python train.py --num_hidden_layers=13 --hidden_size=256 --num_attention_heads=4 --num_key_value_heads=4 --head_dim=64 --intermediate_size=1024 --vocab_size=1512 --hidden_act="squared_relu" --norm="rmsnorm" --norm_place="pre" --norm_eps=1e-05 --positions="rope" --rope_theta=10000.0 --rope_fraction=1.0 --qk_norm=true --attn_scale=0.17 --bias="none" --tie_word_embeddings=false --parallel_block=false --extras=["capped logits"] --init="trunc" --init_std_qkv=0.0189 --init_std_o=0.00372 --init_std_up=0.0189 --init_std_down=0.00186 --optimizer="muon_variant" --learning_rate=0.00891 --lr_mult_down=2.0 --beta1=0.9 --lr_head=0.00891 --max_grad_norm=1.0 --warmup_steps=0 --schedule="wsd" --decay_fraction=0.74 --decay_shape="cos" --final_lr_fraction=0.0 --batch_tokens=65536 --max_seq_len=128 --doc_mask=true --train_tokens=276600000 --max_steps=4221 --dataset="wikipedia_en"
MLP neurons of a small language model. Each row is named by its layer, matrix (down: output weights) and neuron, and shows model dimensions 128-255. Each number is 128 + 24 x the weight over its row's rms, rounded and kept within 0 to 255. Numbers have three digits each.
A block is one neuron, or neurons of one layer that tend to fire together. After each block is what it responds to, as a language model described it from the Wikipedia text at the highest values.

L3.down28:115153103110123068109141149121109185120120087127156134184173149118149111118132134111076135158152127151181134133141120125130125099133127154115152111154155174199141083103153148145078080128132104150153172094165134098168149116111107131141091132111103109112115154134088126111109121146128150158136160106108124119143128141174123153115061149094091130156121119108149110152073095145101134127109
Responds to: Past-tense verb endings

L8.down411:139131114129153092117134125121152149153128174123136110149102110120196128150115174132138119115118149131098139114150099149113149094141152124154137120149154128158108105167133113134146087126113149111095120131148136121123123119108102164139134113085171125158128141087107074110117130137171139106103148117095137148122124147097183147140093127143156133122125147079083122093138182091146090134107
L8.down494:155119094078108124116141131188131139113163121149150148167152125142131120116139127124102107102142117181121105132140062123144140108124145097117117149126140128078135119085144121162139161187149133115131103126108163117111178161132134116096121116203150111137107114081131166139139173120112135126160087139125124129129150176144112102147104145143130122126120162137148152140125126125085133130160
L8.down626:140120180107134111137135121174105175157114144157133118169148105148109108109137115174106114159118125143112117180105175103152164132135119160124131141160116133114084145128116118134133100139150105099124137128124134162102124129139183189110125153141124124150141092146111131147136168133123152079147121160164078149151122147148103112169131118160088090115157109141149142146083152146142137178119
L8.down631:102144129101083100130091084165154095156129105151140148117130086162134101150104118117108126098098150144115181113119115138110155111139148131136157151126121120118127085120100144089135118123109094118110120130095097119106140155116147121118082123141107164170161145079138118127140140100129131122148089128141080110118099117135156171142090135149116117117128127179125099137156073131138146109089
L8.down661:108134147169130121133158122110154162162140141154149113132101096138150129153133145159157121137084137109118140153147116081102156099092126119105137108125154118167146144128141101120093168142132115102121150113094123130141101105104121139183142130073131119102152159119090181098140118135143108093125150088093123141151133100168113113159145127164111165112112109150090148129140169092119113148082
L8.down857:152122123129063086115156133082142138157107150094154147114142147159158120100147089098113127145103105130110114113170120124162159141085149123140127132142126152109112109124122111143116123138100122143168134148136141131110081148122128167171109128116161116119186121143137127140133117095117131114090120141106171102178132151151185143162106141154092163143135122128148129142123118134119147145132
L8.down924:119132122155149161124157118082123140149160096120122167172131099098078130139125132116114103111135133088156130116095163119170140101153130131185115137139113176170137099133115119126176152126163121197138135124118127126132133130118124151137128116160116107161131139106132151090127171161134152127151156104143157145140125151135144137114142138137084148130161158159147126126113107113133100139115
L8.down939:154127108138124153112141119114140090104134163126130112147138126155068115117114109177167151081154140144108147116144094119120125173095099168152135165117154144142131112151092157101137142119121132078125150108132145122132078145098086178134144110125158142075109110136172144180107123121133120127082134144156149149159140136140124128137104135123152123142110083125127137147180092138147138116110
Responds to: Mid-word fragments

L8.down48:106155076127144109132129134125111142124088105124114180082100138168165142134126107116105086149140150166089095123152124102134126116134083129109139123103133164143111145099095141124088109158149096132139100116095135115092184109129126151079184131144107092121151128124130141122121140146150116117116163154154075157149113121193170111099118092147059142160146109119180146166115105132124121146101
L8.down132:168115135123130135107145128135117177154122108129112149123120106118097129094156142121116144129133099153150146134120162127128115126125126173115152130124138140132146108143110159101135116107118119149134105129119120097120136127119113122132177127162157119135124166157099114151122120173111156158131100046091077093107117156134095129131124105186142139093136157128149163159109119082104126097123
L8.down246:126134091148116135121126169170127136135125106129132133100116137162133160084126109118152105097099139142143128094139173171157107098122143153134146092137113149127167135142138142127114162130127127110126101147144147148121133129104138144097114115145123128134133139155094118133112163171161078109171110147155145093127181107088152113082131121157117079117138152104124168101135138137110106147126
L8.down338:132142160150124113115114174187091176141110112118132121127141124082125145144150093131130133123100161155118153144143106134132131123124135092157142146159108157150094157119142150141117156108125094142180147133150104095113132124102106134118131137134116115141110121126083120145066089124146081102124140124137104121126131131053162107155167104152072157155102110101130112110152136140109108169096
L8.down479:171154088138101147115123128122097077095098147114139127125149168086089110098102144126137159113095116118098154109109149132120105115117178158091116112139101116118142131136151158117120121141118165101141129109145147139205111117117106123132152136141137150145140137143136103172117137152119144104097130105128138133127125120123102156084137138199103197145138127127131109153082127108144117124107
L8.down610:091138106107123120152125154152144130138117115108107115104146125163128137108127132098140138110165109156107132099130186106139047115144140161091126146117133166100134148119143093151133116096140113089160134159091095132130101144096140075157149217160152166128124128145121128142118117125124142141150119119139124114100081126099085100116155130098141114107132141094129134137139113098135103119090
L8.down766:167154139126164161146131099106126105147135145106128143063121168109161118169145113126116168140100139142079119123142136125148163182153159121127142140091085120155073127149155110148116164146132108167094172115164128104117130121121148103125156161160113130153119139111136071169129173088104137146097148141135108132148148144109130115069165163088125140119146143129132085131123127148108131100110
L8.down906:119122137108135146138153129151081144159086161160141155204118112158100114147117119149116144108126163142120121122128132162151117110149119128153141177137168140127114117110147142095136116143133151134180134102088098148133107112135154153161130123146105173132109140166132180154145136149125152081122130124138127170102125087137129138145113124165100126137105083136143133119092149091156143176150
Responds to: Transitive verb endings

L6.down23:117115114140134128157119092137133156149095158132146109112151138133113124142134148109135137148140126106180133199124086160154096131145155132162097147145168131130146104108159098118085098093111115121140110134144127142112145089143124123134133140111113111101140146146137108124137169119127101136145130154131174136101105165104128179109157138134144096152095126129092146115126164151115120152107
L6.down103:137109144114116128134133087122116073126140134137158150163111072178104107124123138132157138106107117121120100110102152122144139094149113133122140136107147133155124143100139109100160093122142135109074172102093134109125168121104140106107112144140119128120088135153157173149145143154191125143156134138136103128084142202132112098107117093153117139160167147108113091146118133086137098081124
L6.down267:125163101158123156142140108140151119107104113138160104140145155110150150131131186146112149153132158143162138133120120123120107135155092128138159095104127079104125131131148150144123171131098112113129093165121166139193085061113131159093136090134135173126123147114164110102116106117137096112139120167074089107140140132094124161134114125152094113143138160112107168149098112128110095154125
L6.down295:127117141132135109168135119139147131134122146149128083134114183110135106120126163134159147136094144144118109097116095103114100126132175119156159114129140144146130168125150130145084111132110138121115105135118132161116144154148103119115148090181109109137069169136146133145132115128149117085058129093128101162103203125066122192106167126124122121139075102142119079124130087148105163170146
L6.down385:116129155158150123155147131144079154126089109140138111124102080101125156134133096111126114118106202117154131080140111145144157056168138128134145129086074159145095145133127087096084139115178161154139106148139146160091096081165153130116169152113106149136123143112148103123125126107118143121144096112114168133120116078173146159107129141158144108100113169128120081129129117152109101112129
L6.down804:099061117178127104164126150074086098143133101113146112133140100131161089146108139104143149142138154157145158119102136136124117110163103138095190129099107134137153114096079142132097162126138131142115106116113134111157127106141162159131138095186129110122117108143126117121134130144135173123177149155156126144106124174144097155089122130146119099108121117083145149152140151151148107141146
L6.down841:081086153129100092138163147157114134127104096119137123134125057121156141122099154127143121136142122137134133129111152138102150165150107124148131172176130166106147111133100088118132147100160126166159144083119141142151100181112141119097111135100126104140098126095107131107148135116139156128147128143132102123176075155103125084102119123154147113093099125135132121162141155151183078150146
L6.down982:131141147154138111076133121155080138155138122152143172126137127171092107189119130136100165167092142085159138140102131123139121119179125103116139126100128132101089102132102126165112139118120090173116092116142132168125144089102143129119105109127104146114152167122165145129110090122132127128124127143119186104167110089193097140120130164136140115112159144105121148108094122176114155129131
Responds to: Mid-word stem before -ia/-ian

L8.down57:134089126134122130151128113135115135132114144169147086134082089146103159127114151148117134100174098192137111151149111118115126121121133137140128150166158140153121092141085102103127167128134112136124128109115146178118133124114127108120171173129114126166125112104117196116164136084098134139124111136118134119174082177123132101114155118115117110130109128132134093152132114098105144107155
L8.down404:130120143122158113170147136103148164140119134179157142126166102138091110113130159083186142109109167124135131154140153155185134144142132121144137116144141160105124125145116142139121095096120082125163136075122114143132138144118158118075141146133119109160141106098109093147168111146151131151152144109095156126118137127155137124145103152139157159107149103082152155156163102099117127194100
L8.down504:158140172136098124148148088163086132130106153144161134080120089138129140117105151161108138123127152114108114135159122137123153157178126146120153144139105075159108164131101175088092089134136156121127103093164131128115128143131146160152130139157179158150121102132103130128108130112166056122146120108156135133132115118112128150137169127169139130142152109095102112125098196153110162116153
L8.down604:077144110165155112125146170149149083091114103182155161105094133132131123130076095120101152123154177153162115102135113132159152112110109127107119134092140151132136119095106130098124155128124084101157167126076129148118108106124136158099121079078177114106145134142120167075152156122133158082093149143126128097165112113106141149114115140117152115095119089099135115135137109125165143159116
L8.down852:093085118125172096167158119112154179144111075101109190116071116131086112158106172105127132121127158158118113093090144100108145141143165096115107133078088110100175097118132137131109094155117142154126190128110137146129103096138079135145125120142112148111131148134142131153092136141132139131133128115125143092150140126143121156118156128129190119105144084096137108176154092118143133149162
L8.down923:145129132122105151112138138137131123129169144160120118134142118130139120154124108121123151100181086149191127114141172160151159152142147098104112192148109161110154086167149092074167133119104152156173152161145174138124103142048132136136144098128097132122121067126138137123147125087132167089110104132120119136112125152146113153147162112107114137105114136085156137117115140156112126159155
L8.down942:108142105167135112156139124079114132091120137126106130128162084132116128126089113118165117103099150117163083116133127148138133134139111148122158139137175147091126111118094122128161074138177088158145124096126143171145130136137131134120153122123160110134149120136134168139087103142154156094143163156118113147122100097124168165123110130114129114087066121145148096138169118144113098151134
L8.down957:144149139130153147118094098138122103120144151128134145156142127127137110117057142184131096129116117088172104108135157131130129149090103134129080129130126076120180148119075159116117096106142134134154084118136152158094146127134114126128144145107156120144100126149118094129153158173144109160122117130115127117164154124152130106111117109093133088137131148113118087155140126132085132141104
Responds to: Mid-word country name pieces

L6.down43:153150125131147121117141129129099128105124152124167161140130129130159121116126119157081122124126116138108153137089156146135089103138128174117094115109122121133129124144141121144179158146106187163104121103163106140184133139143085100129199133141129134144138106097145153135161130159125154108112143147136122133121145145114130109077116103173130127140072119105156124128094123111118102113171
L6.down281:149125077141130144132127123132129106092149088112123124118139107122164143084083085130123154095127101104117145117141120158157166123114135147149132127142168130140172097104142147091138139138110117130129131163112108112201125110156155161146151120161117145090137091116075148109092118158118103134112131179094142124122137093111118130134107167147151140130090131160127139164151125098159114145097
L6.down588:125119111129087090159157097138089138132094121078101136094139127141165127138074117146072121125133120100117129121127113153159084185131135137108116155156136128132104098148115126097085094114091161150183132146134143140137124084159109120117209104121096154128108083140092147161091093101118106085103159108150143135131113136091125130101113120148090156135132132163111132098166132069111138152103
L6.down615:136139130125102152123120142166150153115109139106126098129121152120121170155157136141110074136130125134131155167145096131121161114132101126098150142153118095111123122108115147131142135143096135152100171116145134110123116142125139160136163152083133146118115125163161136148108157167091093125077181164154184162168179103105124161133132144118093097125133116146173101116095115089117163114119
L6.down642:142112129118144155136167125142125152151098119146115123129155109123147146112109154165112145132093136127121139108109118129185111152146124141124142116127149140127111106120099071119161112072173128097128143145152153129116149125111111104140144098147176137129115144129121122103082119106115143110173146105132130123142149173166129134111071116153127121072121165152103107118108162107119121094105
L6.down677:114148143140114108126079112155086147129146096122135120114166122180179125140143118163120097134136104163090120160156136137127163109168103067152146161119107059125135158094113136148131140133099135146100169155116121171113079164138130167108182136144128115133122125125070130119134122129142126119171183127118094122090096144119129155154143135117136102106140102111122150097153140096118085167076
L6.down817:164095109104116155176188143119123138117116109107150143120129133131126157169125088141110095115149158143139142101086103132099102163126124145112128085130161140118131105121104088146107115105087153188155104102150153141142115100118123101149149075101103115115126134110171113131141079134133095122097150142102154111118144110108156127133116106184117133161142152099164099150104112099117152088131
L6.down1002:099157162129152114150143131141099118131105141144146088168173149104101112085139129137158111157085143133105125109139132131130120140145113123141121128156118164163148131098137089135111140125095158112118182158139127192126105105094126122154164162098127142147127118136124124117178142137112178129148089156162115136160145125078141102131184164119132112098133141133154153120102156066086141118140
Responds to: Verb-completing word pieces

L3.down120:118111124131127085157159134168092143112090146122127131135100154121182072150105131132119097112142123126157126163106092126133136128131148152058128110110102114115095131141147098176161107128171192148127129154106078131091095104141117126108174072130113133124133138143134136132087153142159157133153135132133131125125151122100100167157153142106099162121155144136118132118123143086145158107102
Responds to: Coordinating list separators

L3.down274:168152178107087143113153129134126117100128166131173076111092120137150104118118145097123107158141140125158121133161106090114087115077123102131143168168115135150152139139114136106129099122160139105136139158136139129100120083083157125095101075110085171141104120131114105105103123151125088142134138109124103090146117142165098133121140140131087151137083111148086101114131139119076122150121
Responds to: Mid-word fragments of split words

L6.down94:130092127131099164151145118110117105139156145104177107089116156127155129095156140136140100096152131179199148122115171152106159112175137147116126139138109113104136142115115111124161129142175122103155131117149136115087129135105135125147220130127151146147129158114148102125115127139099168127099154146103116120146149156123129154156126148099095157123147121105142086145096128129157129117135
L6.down99:118101128076147151136162124131108131104127136157104096121108085110138115148103135094139094130126170158156153129114091151148157107113121103119168150103113144101131111156127145082118155116183090141139118095126128132140108098157129131078215111121100133125106114091166105126096132123129137172136160119125135159162157096127119123156107113120106153124163136134082083136125147100132111168158
L6.down294:105108113121145124126159111137106117141124116132116115118128167129140152143137172149158134146153122162145125194102089119092071161135089152105111132162131117123115154107127116129110149149123166157106100112146114145102139140151099148170148172126130094131135117170096146119096127114120139142122153171175162106142084120152119157176135117142085113125120122141132140150155128091118132130106
L6.down364:124105072154133135122119136115131135113098072143118106134166090139166111109129154117153153140175135117170115113120109132106177114118085120164162107133077108133133119116108133127147094156117137143099131116113075114140165155102134131102102131104164122114098124152110159145140131123138125097132112097077118123121123128100116135135144086101142173146107156143145108101085098129089109112130
L6.down704:130092077144140106141109128104121092154079124125168092165140137188139145136122113116175095108134143135157140103131125104154140107104096125129107139129113085126086167143113142125137131126126171159152163087111090111156096109160140132128140110110112119162117100147151122128108102116170148110121134119097168161116167167119125101120096129142138135140113126140120122138130155104156116134084
L6.down718:126114166103120126124162096137149084136104122136133159120111102106105155151107105112160076172119151127130145137106115155143137096144098149113127139107132139156119143095111136110093124155126101098125154134156141112129131109152135185054134127145118134145108093128107099140088152142151102165145116123137093108125154140127083105161162120115124110096134134118127142150110098122154150161123
L6.down849:142098137132133160118128171139105151154137086132110107116091086122144152137099111127161115143139118126110132135134149133127121131158176154080104150100148142123133136134145151134134105169169094124112142100132128136139104116110127127132220122134115162123129119144137132111137134145100169192138124117155176085128146116135070133141142101096112144153134163115130144108161125100137139162122
L6.down854:106119117123123152120120131120140124142078104134105169119137136178123110118106155152178141119061116125165146141182118126153149113128139165162109100117111122170158192131135134112121100140127117097128127148132084125132134133152110138112131155112128083155139126079173124103129127138153172152128136117176107128148146121094113144113107099098145141096104119142147107093122115113083115150103
Responds to: Coordinating conjunction joins

L6.down16:097096106188125185134093140094123154096111108139130160094144105137103100112126136140139130131129139114170146141170155128137123094116104183100160087111139130153143099158098136128144115148087105145115149125114153150143127149163095129113112108119120187176147102108105149159136088119124158149140148117154097138154079089138118132104124078114093163188131140155111098112134144121168156113103
L6.down83:129078140145124120112125123140137155134131099119127123130091110097099196094166115131166144100108127116092092143098106101093174116160105107121133112128160123148168113093106140145117134108159156140159131080150093129111093171134121168149133103108153064124155165139100169135117127130167086107124086158105121143109122091110142139143128141134086175119121106093152089125145066135131168150097
L6.down343:155137104161138101094113109091153158079138125161161102113147110108121109119131139125112094128098105147176124135109107102178150117141100112110103121157168097078101128115131101103145124102152114123126128113119152132128111143152151122136137145101110151139083143134105136152142125144155156111108123091166147158082106114117126100107116160087118166088091148142116144135137149104123097133107
L6.down484:157121119125151121148141160129130112102164136134142112158144127144095144129136184162177158134142096097208138106154129131145108138144094161136148179149090166153163150120112102092105143154115125140138175113092165122145097067130160139144120115093156128130199137102108131136094106113163132098121082125099125149135108126189140127133084113109162129129148124153099110124058145103127128125151
L6.down524:127174195129117129139129097116127151115098170116115145137123162139183117104102109120109147167129114148098091133155089118090104123121107107112125139133102146138171120118099164138166135139120179113113142139150098161120152126137120107129150119104125114095139100135120130088157052113120112107125128112139183100123115087118120113181121138093175117108164098147162136177120120126135168111142
L6.down553:103134125110135128105100121095105174123113156139147104138127112104161100099111144119108096163169100118146128109118170132102133120114156135179101138128092179116135151116158118135140142135128108150157144135107159120120131144104158134152107111163130085153136144136118123194138159144111103128150165138146134150138105117135145114122120111120095111130114170113134178179126131135141104129103
L6.down853:119147130130134131079139110130150108117138137152095103154119116133122104136086184114118091139112134136129105131157123079140106143126124146127139100058133157149139116134136123116142151090126096086121144124100134098126121141111099146132121129070112120145158134158128126106124102115120139127123141098105098124097106094112154119149112133101153155150124119161114120122118132130129126145132
L6.down960:118102170114150091162131191105141098117163175134092140126136120106123160084123121101094147113112125113140132150141145102113114148112120134132118102094152138130132139087132125108125152110156111112139062126111123140125162127136159120183152159141123092140191133110083176152076111120138103144124133134114141125130183143125135109133150139092126136126170181115108113146139116137168137127092
Responds to: Mid-word fragment tokens

L8.down103:125151142149163156139175112153130118112122170144124149115140118150140096136133159117090124101143145105145147165120187114110097132143088098107109132099133107069141135120124134163136096128161095117126168113140152107140126094095127140120173129125153134125173115124147149137157093134141163134094118151108115114151189129149162131124070137096157100172142151154150135081090096137087136141106
L8.down172:146125151168121147100128115123111077142094132101085104178158185140124132167126135134137155111168098088085115110121078088136130138116120122133146151127139124128139124102101132124113158128164119094131130099071149105139138132119180120134072122102125123146173150168150150159130118127123116124143110145094147116149121083175142082112150166100126126137105114111150126109161109094115141128145
L8.down233:091147167129124112164112156106105131153156159118124093126083105108123103151147106115171140128098121130089100126142138120101129097116143138139081130130123146172124118136090143120063132137106116131122117100077093154138133121109094128166149112093099139106114158123119163093117152104158108128160131111084168184149152096115090129124105107100112105108127111139137111121126115103164109111082
L8.down339:142111141155136127084147173140137114140141143122115172121116106128140095134100147137109132140108131135133138118119140095146111131119162143083147094137144126133132139102120123185119124136139129084141119147168093095100120113147136177130134121141162093142151118127106135120141109146150128153149108176132100105083096142116133155125128081120127100092098134130144095107135115132159111112136
L8.down508:110128118112101182178121156113128182141135161152115123097141141142116154161121099127141146078102141114094128110129079143158132098148092127164143145137174092119137104114116095140164137135091096122121143106120152154121077097148146123127131130146145131089145131145114135152117173165135108128112097117065118082173107160132145107107124094104072138100132087162161186135149105149128132119106
L8.down515:131091127127139154167096118096141128131101082099131120079134142110157135138152132128099117103136128132126165167106157105156154123133097089134109135183160114124117135103128102184142124143088128151135130144130108117118113132091136112103153132117123100113079116120094105135151071123135111115147072151116121116136113133115164182138089153135140140128095089108106123092177146126133127152092
L8.down825:106101136120128115126157109099165169091160124100128141094138138080124141167110091122106141089100135113102120144096093129115140139088110101133107127094139100135101121124119146116141127121140126180111144153123099139122132139116144125115088164078086070156116123111129122133137147123162116132088132129081156153176162136112105163142141140112146116084127134133135183130165156127108111148121
L8.down862:127098163109130141125127134103125118175111084116125128141129097089135155151157158120121161098129112101110141107125122124104116150156118112158149094082148160148099156142132154138182097116137078079083153126091153106139119164077134092090157118141131133140114194161136135159110120169104123157124073136139172102112134163085111129141133129119120122113103159143166190130126118124123118164075
Responds to: Subject end before verb

L3.down689:156123122119075154165141101117131119110122106170145111160149138125078137106121118078141154147160148138163148084134140109144090120144120124070100116164109117127155106105151180128091126143103119106120136138134094141112145120142140152110160120154128105170133154119168120169121116072099158147164100166172086172118083115146124096135123122174116092098126113122109125132135141168117131143141
Responds to: Mid-word fragments, Croatia